Weights of a small transformer language model.
Size: width 512, 8 heads of 64, vocabulary 8192.
Training: a variant of Muon for these matrices, 418M tokens.
MLP neurons of a small language model. Each row is named by its layer, matrix (gate and up: input weights) and neuron, and shows model dimensions 80-271. Each number is 500 + 25 x the weight over its row's rms, rounded and kept within 0 to 999. Numbers have three digits each. A neuron's up and down rows have the sign that makes its largest values positive.
Before each neuron's rows, "fires in" lists the words (lower case) most often at its 100 highest values on Wikipedia text that the model never trained on. A number after a token or word is its count.

fires in: "but" 23, "however" 20, "out" 13, "so" 7, "without" 7, "not" 6
L2.gate1016:497473482485487470494522496505466490472497482504482554520516498525565470520468459472486520508512494530479463493487477448461558493528543510513491488516464516491533511477501491539479509484491505483479486502514473461496518521464486483481546503504494516497544482497516479493540517504530521516530500507524518534509489473508508546525529481532517509479490469475507502507471489471503493527471460533482519522502529482485475486473471515549496475490527475487467517518521549476491478517513439509579488483528473449472471483502467481516471474496536493520487491517488483490498448512557445478
L2.up1016:496501480500510511542536518484492485518475482489477503473492464557492457504501508509507499564504450466538478539484513554512508522506508523488524488525490493465506518507497540478557527470524492488488520503496481520514493497478536499477502443510492475492500507458491500469500524507483524540525486445499480518491479478538448513474526519494487512530515518511560512563515470510512521500489488491530496530487523507520518456535528511487545471548512451502526509490522483505493480445498459537507546507527462492466502480517524477514512519498482477542496491535498542500472548491492492459

fires in: "where" 50, "when" 34, "while" 8
L2.gate356:509489496512489502483482522508508489475525458522498533525511454507520465491500480497480498479513513517502490498483493497463507501546503491443497535475511511482501492491515474509527490482549478501482448534454544460478532517512497526477504505517509564468521476489491488503513502512477494501528520512505420495541519504444488464428497493462460515495493519466532519487453498492518442539477470533477465550488546482461504561493477483494505468513539476497515496497475488508497555457464469496520481492476522545541492544495516507547472499519528523487492558482473523506491459495521509529
L2.up356:503503539493514474521532510437512493546435523511510489502453546497470478494535537493510523557462462495494495458474544464505504472517481491474452486532522476518488488451471502470503504503487472486509509480500499502446508468524473477498459486496462537484467518479503462529490492468517530512479467444494515500454494455482516483543505524479496449485506506447532509529524515510501514462490526488486541473503491547528482475489528540498521534493506478489503495472468499527500476529478516482454481523511541498489515486503476468517478524513494530505509483506468474470465530493510537520

fires in: "of" 87, "see" 8
L2.gate650:480534494515497476466471491537446493441547524450493500478546488486530502478490478513519500526507540468474478491501483509497538495495540478514496446458519451542502510495492511469480559457444481574453426487484545470518488537500509503530524492502503515468503489499470499496466546516504494524498491501485466454464476542474520510495457510501492503509504495450471518517483543506467506479507468513485451518483459534497478521545515503506489493508514460526458490512490525508498518460461463508501511502503469488488497510481529520471549481497459503516495501531503500490486497520553501512
L2.up650:469504522502513510502473480529450463471509537469514511509515516479508517485498475499441513454506529492491476469494488515543527498521493508484500483456524512460511506509517516460462494508516498539479524554502523514491525460519485549526491496512495542497532495494549517491463495474513498525508498505483487508460485519462524464511508489498503525491506514509548527520510488487541482526525470488490460537488491507509458450499485556533540527517516480470491470534564546481510512481503518504514485487520512531518450481504496498456494452498478528457505440515520548482531532518500493474

fires in: "in" 47, "into" 18, "of" 10, "out" 4
L2.gate96:447508474500509536518511486485458484491463492470566488499480532516478530448464558502477550476538530508532450538511508531479499462496494481487521500472516516505495484478474541462458502480518524529495487522469521469516544516502499492486486451466501484489531507511521477509466509508519518520494534488484537461481524509540526532518472521497462544541489529495460504480541467488529514486490490453496505482483499469525492504511498515471490466464536492532475468481497490483510535475526484500466498535502487492521497475487488506478491471514527488505494457504504473516544491483530474457
L2.up96:532551463462500513515527513518525535533508511493531512463513531526498556510488512521515479437531525495515508505505473456479508544488522540479503502528500534517488515501540476477522516496529502509515497508483489464526490474507535515513499508500496503488484507510511501509485517533522480491522474510543490469514494529539471491517531507474489500506532500491504486471511486457490511509487537464505485500499479444502482498515490529486503514468506488517491469517488500526475510480517557535473518493494494510506477523507487530442524508505507488502495452575491501519539512491531521524

fires in: "railroad" 31, "tank" 6, "track" 5, "equipment" 5, "engineer" 4
L2.gate925:504524500535509526478504495503535494501484527479464507536458515479485505496481494486545506522539499528507507522507509497507511458506502553496554540500486533468508498456477525471485508519498505498506525523456512487492498487496468524505488505485522505483538481483499486535483502485489516545496507541503526482488491488503475516496547487535506501530467534519472540480521492512521512531493485481543449507503459482486466494510518475531522511500554571455478475448485486532507454514491554514513450505530443492492527494478533550551491453472499453527494518510498454530505516461522496504
L2.up925:554508494534498479500470503473523524516536475444489535473493506476476521518503475491511544501525511516476525498519479478445537475489484527487490510520472485512496554484463504490474493498532491523466502541464486508496505487509487514502504491518510501467493500484508459509544515471482551590523529520516521504468488520534535462475472447486477475466483491518501562458503485482538498551531484469510477518476468480466442549496492479499514526498513505457511485440480502524502518521460516492540505449528454508485511506516513518511488451443480508493536489488493497506516524478458485511

fires in: "of" 66, "as" 12, "size" 4
L2.gate500:443503547484509472518536519487499515495473492494519503518474486514462484473527514496491465532484497491512442487488480457487460476494576506525531522507463532520490534481578495518573509460501472483454511526517503484509498517465515543466503514472530463491494475453502447504486494534513487515521535518475523520476512482530535508509525506487496514507500505508481492501469511447535458525474449523497488520479510526504495489478499487528492505509510496446512521480491466508516520504542501489519477438511517432501472491499477483457507503521516495482500499523552504483495508560488511456
L2.up500:476529543543487496511487475503487518464533499506465506443503507540497489541495506524508481507521555512505489485511516514471460477478476446468461481456485481494476496452508526498504511496465489492506476491468491519538498473498501508494479431483483507494499493523484553547486568516500540501497510502503521497466496488525485495476516486510491458485496504483470535510540497417553539511496551510513491482463471499535517510454467478486540547522473488510501556490544522477519466503498503477502513512516499499498493492501474507477514469518486486510552522520554528467508498507495498492

fires in: "to" 33, "from" 17, "than" 12, "as" 10, "with" 8, "of" 8
L2.gate210:496462530509431497477461484530503494476514529520494487483470475527488476494555490505453507514479518526511543494483509507458497480516501494516513535449476486498515531460473501505492485509461527416529527505505492500483532518506535460489488513504461516521526498471533509530478491462505495471515491489467467494512497445511551475532487487522505510553479494450526501514479506487517474470526462484482472496478488523505510520474508470469435515503484480489517507490492538534504478530517520480478499462513475484492547517511471458508500509486478486505490477472522465473472476546511471582
L2.up210:512469498493481500520489491489522497502544496561466499497508531517525499499534482499491456522511507495496500529540542510537469493481513479506496540457475517535529531504498488504457448507514489468528499516533516553539467486504517518492502521514506532472547520532513503504508540491492499486505509485543494509550508512498581510530491521495454489531501505509499544511484492476509461477509488459457492473477504501502478508506457470511499517569497491506479504470458494508501515508545482463484495492499505506517508467513503485489464506495536464496473480467483496469479485508525524557

fires in: "life" 15, "death" 11, "social" 10, "prime" 7, "stage" 4, "culture" 4
L2.gate866:496495545524509508516473519540474516514512504563527514509489524480530513467488528528500502508488467513531484535482473474498493510479480457478503494524539516521482501487451488550515507473478515481505500502546486499507511473491514467509482514489502422491478494516514459478484499468503512522519527536504510509508508506533503462483483496468459524521459453499500503475511460509515525544516539505510504487502479496580516459458497435510516548432455488499462489538490475510494475459494511508528524537498515468505467489489497493524486508520514461527508505459491464508494496488497515515
L2.up866:485483503508535506467522547503526544489481528555461503540477477493495491499500491504506489562543525478509503487475490466503487506517466502480478496486485479476485511477503514500484510477538490528539554508510528457459526495516484471512442516496475489495495496480477513456549515482491501470525489465517497504516518541487512467496468503459449522515487471472518487509538498475463470475498520498515487500511545516568493480465453473468463485464462492522525484510480525478473498494493508471473509512477491457547472536485494473481513505518537483499520546503479486499469521524488512500

fires in: "of" 53, "or" 17, "known" 4
L2.gate515:480485512528507476460516504470507496501502510506510543489522515456496540522467490536496533465553546462512472460469507504463541504465490515528487470502516467509524513472533523526529513494491462521529480511494552510512491493495499493517538475500520484513520493445509507508505509501561497504505460498500504509544516480457500509503485457500493516495468561456500499487478469509533504474453489496490467484470464481449478467488470563500506489476496488541497455453465495483488498430479513529512465501490522532561524487543495526504488471511476492500515465478493490511502520504508451494
L2.up515:482505482478484529487474510540486491512501495505509513476444510511456509513511490494463452500479475484464491479471494560516512504454471518537550507511442511500498520473479530486545526482539443461486529513499473478496506503524476508537472533500505495509500548535507480507490535509523489480531549529501519505471445468488497516498521507506505530511503507454477521487519499480543466531462484514494499520516525528544514519490499502456556455493529473510468468511463508501491474486494468534481519460564480511522477487515510526507487519506532510505492514501551533492462478534489482492

fires in: "as" 35, "human" 8, "asuka" 6, "been" 6
L2.gate198:463529490494496546458520507543488498539516495490495480531517481457525508494467464508479500511515521553502511559543522478527507478552472518451525526489508545485490471504425505484504496505497499518461501495521498520543513491479486513515492507538513465500517507507461510525527520466523502489497515493497489504474527536521491534511519507510530498479518485552476494464494497507490495498555496494504446505489505494504501519524443518541479500534556501543511493554515477491522475471505534473528492514514454451518502502479415513493470511487512461471515498484501513464482531470546482510
L2.up198:517502497498473502489484494476554524507494487498547484440489484425521531504505535523481489501552482482507519501464514495514536494543500495510482521497475525515474517538468473487527502516538483484530516495481508458535547483531497527497524494512530467470520501505471509505532485479483508482495554503546507476529477521495541494508564498510513494517501550533491529498497493513464459486493524501513505485507472479472510458504489515520478464501551511515546513521497481461516476546495541479522509534523517486537508534494471498554520481519468492485473529464500525514511566454535475477

fires in: "such" 32, "they" 9, "its" 5, "when" 5, "these" 5
L2.gate189:471448503484518526517497499475498462487519503492454515525471506462538484496513509483461522460502472499493441522495508512483500495529503526474517548509496526486500450451526504475476513506564480497498465507515521543491482489495480507515486494502492481491477462472458530496475513479479499530472446475498504510517465523451488532551517550509529471497496498536481453479473531474505509506485469547470490531492533504491511494472485517507480501537483485522512492459494483523513510456500514514531519492536468499479488476472518489506469540461493486490487508498487441457492518473449569474
L2.up189:484476505486546533539461481525416500492526464528496514477520501475497479476481516448490510490445469530466534531497525486492499481511498518503473510519501499495453494481482518530471458471527475536518472486532449522436537543531460488489482487511477492482540471522516497525480476436526482485516557506483533478470537492484468527481500508478509489475519487497514473514487493444472516496497512483478504503519442470509454522510492485537484496515507481514508495508512487448514504527475427485539503510466486523484515499474484481490507510470472513500474482479487497512507525515476485489

fires in: "there" 57, "where" 34
L2.gate681:479450539536492474513544494482493530498475535480529530515486509534489521519492491474493450535533461509447463495468482502548522470528482471503479504475462507526510491513511513468467526549532496532489508499453470501531511526480469500530500482501522520512534504456493516494494492461527496503496496488483534509546509507471534523482501500442482504531472511500531524490517490545522537544480457549486530490491517492446547487461421556476488511528487480507481492497461469477450474501488505458503509526497512515445485520519475494507481507516538488523469515510493541494500504499500559499
L2.up681:459507534525485512518515475476500514426519499544512529534530486496544535548525483500498452543463526467475490483480501491528489508495451456473504505468435496493500458512542520499490498491507479517475488424443490512458483491506471537538435492500482501513541513491469538500503499490512474481508521506503481532508472516460472513514549489484500478500515486522498506509580505496525527496470503542483502485533489531465505517507493546528492482521528477518522491503493498517477469489506509507495501544528531471461552477489506556502471508468534501468469539530505516530506509533516508517

fires in: "published" 14, "work" 13, "year" 12, "isbn" 10, "book" 6, "of" 5
L2.gate680:514540444518489488461529476543478484471496521510465478513526463492504537459452486514515515533486504517486481479531495556501482489491512470514471484469479470541495487500520484470526545490511502506549492484467474481540504498501535540473516499487473510547485502516488488483463488485475495498513506493499455478466523458517512509503531498530509476489505485523485463500473473488445471534487509528438520468479509502505454551495451528483499531457514492470484496481494469509550489455485486508494472483508496498512520459522487507506518474501482507517513534492474487508502462522502527492
L2.up680:471482456460498469538516473488523503497529485508522487446527445522491501451521534477452521451466510505483485471481476473507523523490534523503521489492515483497516512518519467549541470466504506439487510507495484501522489504466535539510504503534521524465507481478474513536485488499529516500500493516488487471539495526499501482504488532529493503542474479495489505528491484559490476479484483529495501509516524527537510493490478529488559467482480465524495455498494498445499515479487511483494513460495488538517494468470514480506476493488519478495480446517502557490454474465468512471

fires in: "of" 64, "is" 13, "was" 5
L2.gate608:488437468458495550502523475497499497482478481498525494491523463515530527490513478492523506507459500482523511474487496516491473499526481516462460502478526479528484479463514550532481489515514451519477474516502505499523538499511502533498484524493528528515484512511478510520422496462479478482546500519482482461472500544468483469497462525560480503553476510486517509476510499534506500498500492550470506513534532476464490511529476464490463510482457456520504533527475503492493543509534548528505470491470470493506478517536503554541492503498501495493455445522535520502503477510519513463
L2.up608:491508503494519492506503450452517479489444472508560451485481496539513480527494484482527500497505457534505499488533492541483457498530507443446452494507534461509499510484482522489520481446512471500510501472475466519492506463509507518482515502518501490479475540515521528499479474466534495475490479566518484517470501481461479522509482527517509455528504508500476495499504487510484474472502515536545510496513509442504510482488561440534507489473491471505515522530497502542500440518518512520534484510473475470508520549506514504496503482431477526500494503514477485520509508511486489481

fires in: "as" 83, "asuka" 5
L2.gate113:490486507451504507498481508483528450502493512465507519510519479513523496478524521457498455475473482476498532516508484486535525456531561487495485502494531443539522488493472477490539535493506470517503508534504492539486485498537494483469526473515502504508505569498497495443464505517510457516507537445529507464471525496515499506512506550500518501472517512506472494449486507499491447490469503480461490538512475484512472485491496518516446523501546456487471443491521492472508484503513512473534494521503491511520497508475444483506541458514522527471514438506490486478505489512532498500
L2.up113:456506484493459477513477497494516507530492511501497519512500550498528514532497517537470466539556469538500506509559492543493483468537498485510487485484493516504495487456515485495526517512501509539481497504512499538458491501527486493501516498489497488510449530453495509520529521475511497468421484460477512496492511483516501505459506477508518527480541466514480502467535482511499511488487494478503509500510496496529511485509472489546499503518513478512443518484510483520454469502543507483496558474509484468533505549471476510507514517480522485529491515542486527494513450458510524471

fires in: "such" 52, "name" 9, "although" 6, "did" 4
L2.gate750:529442476507541511463491483530465532524511478483494479453491502498523500538542442543490520513469481540500494474462516507507506498502506537518446495511506493527477462488502544475507549467491514501472501480475500515494536498495500480493475560521482554501539479518491504480498450517482479490522446529522530497526504486467485484497529516507486522501488483505441487489504491475531516497508492507525465503524514506486521522483488538493542458429546496496482490522502500495484524484502487527504541524554459535516498461474503542470497500506504469524515494513524492486457461475502515436
L2.up750:498527546456461502487453510505495513512500523489480487485509512538506483511486517517524504541483499507529500498506460512513496469495500523519509459464537508495506544520506495458461481518527476518468517510509535497464518501489519486490499517508532447541503502547478495485499505493485501512507525491502497503467490496509510541524479533534504486495487490487560534495495501546482460489503494505535488463486473461498555487462508536528515457518492535491529535465537459481507525525474557500546516485501521457487504535496524516535428510511491505491511531489514494457507556408521482531